Weights of a small GPT-style language model, trained from scratch on English Wikipedia: 101M parameters, rotary positions.
MLP neurons of a small language model. Each row is named by its layer, matrix (up: input weights) and neuron, and shows model dimensions 368-495. Each number is 128 + 24 x the weight over its row's rms, rounded and kept within 0 to 255. Numbers have three digits each.
After each neuron's rows, "fires on" lists the tokens most often at its 100 highest values on Wikipedia text that the model never trained on.

L8.up1539:131123179131136114141140114097127124141170096073152098141143115157123141144139106130134144118110125155128140087120108115099170131165110117105102132159106123168105153100093099135114131103150124145148143094120159141152129149158146180141165161161147142165120115134123108129175176096087153152112088154099180151143078139097110119131131152131158101108121123121123147143135127150098123115109
fires on: " of", " in", " for", " is", " a", " footballer"

L8.up2532:123095141153166115135114125137146132108120133142105144130106109119137178102140081113103067112091129065115140138142158123119138138110164121140149117147128136123133162108125167123113134129120128120092117124150111098133132088081148106142147159106141153087114159119128155132155090148136092060141134140161115152103109133155156111166162198105161144103116132132161158104146113174145158107119
fires on: ".", " They", "0"

L8.up1241:104127157079123126114136143137104161095136131189155136106128121102098166119136100120105138129115126092093168159104143153136150141121127121132092169104146117153134113126104133114157129135142102089123146122113131078116107134125071141129097117151154118120145104083170118108086122120100166153101110150121156115169096154109129146105168140143174159146082121148108132126180117149102162134152
fires on: " "

L8.up720:118127135124140101145112112127120119124123082158071116088075106120122123146095129180123182128139109149137131129114139128131136123139129103096094127124113108120131125126154117083120184160137135133115136132196149129120100144093138159116131142152131138116120111155123116097130130111099078141117121093103107128082134150150157101092151146142129094106130140136139163152098126128141135108121
fires on: ".", " |", "\".", ".\""

L8.up722:057159111137111138103109137108051136157178077110098140127121133139139144135128161093112155138080120109143135158171121095111106137133127161134165134144090098110108105115123131083113131123121135166139191101147100145118098124163133129142142124136089135133121143111102153186139134123093122120147087125168144127108111172139133117114109137111149129067131140119158085080123165128132111143078
fires on: "b", " the", " a", " as", "'"

L8.up327:091148121131168135109131140105107185127136091171156117133111149100097128151098116125064141135156089138125136120148140158059114153141162154122143129134110107111127124129121102120128105155078133119155132105107122139121164112109132118101131159138136132134169130120147120130132118122084137104132110160101113138104133105148120102118148140143122180142152131139124127128125160155103133126124
fires on: " ", "'", " a", "-"

L8.up1709:139185131127105141098096079155176111108095072125117106187096142132126138143114090153120124092137126146075172113136090144129134124161097086115102115153104150151130181125077120113076125107133115113110109118106078130123132098153143127124150167147119141143103096133125125114149140141097162120132117057100125090110126147107137078140169092145137135116125129050159146152140133167164112116145
fires on: " |", " that", " her", "0", "/", " by"

L8.up66:109103141129158122129098128070141084124110167124138143203110110122113136126158122152117151145083120140107132133153132101107079156111136172118149151184140104132147163156133134115086130129136127110112173115086121148072125127091132115126111182112126176173166116132100129100112106075095160123118120130155140139122129176073166132103124118134128137127109119146142104153102117169112168148128
fires on: " ", " —", " D", " World"

L8.up1735:175144119140128115124144077127129103087080083104131065146117132113120138124120106172098137137096154143133102128162133103096075157150143141119109158088163152107160169078102105108120115116122117160154136071141140121082132122132149131124170147147152118153151130108137101095101107103099165139136126164091117106107124143097155067121092127123105134123111155023097145131156141145133149134159
fires on: " his", " her"

L8.up2397:074123136157115106091137117109119145133142101108143108150203113118131132114119117146129121115085121115118125113136171130123160125079160154095122147142184125109135142160094132119122126135066147117123169165122146144145176184171118113161161122126157102130111108097123137114114103126115160127103095146156169090153123126065108126145124154144149170136124156163110123173145116140118136114133
fires on: ")", ".", " \"", "'", " the"

L8.up1329:157090193151081132135096130120148063139129124103154107148148116123136165086139150153115135151096116147131143156086154161110123141111132146105149135132146144126130116105133144146142122123134107155129130137088075117098142125113128109106103160092119096148134129110099137141086135134095141132128133161139142098126119138124140122120117098172133115125143121129097103144151105127121134116152
fires on: ",", " the", " as", " Ver"

L8.up958:147143141172152158080117137146101120121165118125100138079135108131146122132115127116124133099117110073125171178139132148161120071164131127104145150106122145161087106113124123121178102105161096131114125128172133116135132160074182148092138138155163149100163108119159134169119103159111125082093097100137115137114129162129128139076148142152139120124138137107115140106151121149169131114174
fires on: " ", " Col", " Cas"

L8.up737:149141145126111086133098130126125126157127088157157107141049124088131156074158131164133115131132115133109113116138180138111147098146153131074120095137130122155130149120138136116134109150116153138120107119115135150115137092114135141135188121134157186131132115100098117106111102116098149072164108163086146156157115152133113148109145129106126153142120174102122101146120103220103118099127
fires on: ".", "ar", "y", "al", "ag", "ac"

L8.up1603:113110201167161110126115097113159118126108108121149120122128118056134176150162095159129091138135115143126150151124133101133113165100134129058105134121130132107154140158146083133163132142120129099088177117112132143145130095153136143132175137129127107157131099138114122113104144136095167078093087140113124132147141171120156117129153186114181095130105138048136137199102175153149138172121
fires on: ".", " is", " were", "an", ","

L8.up1943:076111140111172146109132134114144131109189098124111057145136136124128124175142100140137112144138150099141108180097122105163101110128109132100100117142098122128124127118137131135123138131177133148156110090153097126112139127154117166086172138119163132124136144150116159146154166120105122105148085129115127120130136156180145093097158111148156125109146125100136169094100109120111088105111
fires on: " in", " \"", " In"

L8.up1642:159124124121152127094167126128130073099114078120133128170131130118129143110149110138095124132095112169141087156130142134101136094160137122161153126120135115160156168130141138123100109146131106112082086096134102089088119075155124116089118133127153107142149150142133144140099115078124090133151110151082124117146134129133115102154121140157131095168170194130094113121104132127153126134148
fires on: " |", " -", " of", "1", " Fabio", " The"

L8.up1620:123135123132169115053109142125104128176117119119139124112137106123113192132175152150124103095138124101148113129127108124115163094139155102083132101091129171139136118105109139123148131092115139096123128136116129105131119150126157163113106087156129151154123092128082147093085103142105158110149094126094113114122117106126153139116130114130136116133120108135127168052109109110086162114138
fires on: " |", " and", " his", " R"

L8.up575:105145093118155062123119162147136138133134132095121110112101129163113141130119162124130097117117127118124159139132136090108113114104144129159120136163166108126190155132156119105132138155145110108137113075117106113089102155139130129102153137129119151116129096123152150102135109121125118099130115140087155138089093144108143137115159146132176175118139107132131145146177101130090141115148
fires on: " |", " points", " scored", " first", " scoring"

L8.up2486:095092120162133125115162154097131119115148133124136092126110113126117176177134130086094104112081124117144121141098148114073140127135154123092134090146114148135186085088128104119122214111143131086115143097116143112065132118118121155120119129134132139099120144124147110126125142142137139155134138146146118143135126104088162129114063093123105123125130143088115118145126111129130134134147
fires on: ","

L8.up386:136118124162112164114134101145152103145138113136160087115112100092115130132136140132137117117115143120145099139085165141079160092141126155101121073133119144124156097126133125101099128097136138118114141120123084135140131132085129112127143159139122158094111143076101145099128105094085130113120086130151144144150099117067140143107129140110116103117132092138121087140136151187099143129114
fires on: ".", " a", " R"

L8.up1685:113113150138111118148105103130137136125123165146139132144154130166129162145158123116119097136123083130196123124116087113090106154141141130119146155113150091121158118119088073112111143105139135119092118137147159153105083096145112153123137130152146121115155152082113127152099160112139147094146119143133117134144087121125154081126164099107113112129130111143147138149149098170126109141122
fires on: ")", ".", "3", ",", " ", " V"

L8.up2004:117136124117131106126125160109152103112131084120117159105111110133164157135120123147095140117064136073123131164138114104078141079143188135172136154152157108130151141102154164128076132119184116121122148129144158110110092100118119124111142133102166125079122173147139126136124067109149094141145104134147103165137159118150096120133139118122151147061134163116158171165110152156140147071130
fires on: "."

L8.up434:088121146126106147075107100177083097174110153118133139131132146086130153137131147139136181058104132152147133148158150149124139135101163129172098126121099168111114132146125173126071103129142134130090127151187126137076169144108151100102111141148116123112132140141120144101121130152126126101129091110134122115121112137137128139119100140101125130122132142139083176165195153117102157128147
fires on: " the", " as", " (", "|"

L8.up2177:128085156181115130101130171106120129109104109109109154192121138142134149108126126108123160094137132137131115171112180140102099132117144145131103131122103120152118131097101090139153163102134093173129155174108130105109110141087169122158145150089117150141108115083111168120102145149111137131119090116082153116143133065112118142130138120124152147145144118159132119111153086133149144117134
fires on: ".", "°", " Jan", " the"

L8.up1458:123124138155133093143083120109106156119087118128135065106106104141154128071122143136104147097105110117128156145157152115153137132140113138144110179146146143134097151135074125160084113188127172181112140108141112140098121150119107117121140062129113149136146108103127129138136073154166111125138100114167161129115123140085132117052161117155116175088128123148147121136117142148090121123091
fires on: ":", "'s", " him", "c", " not", " died"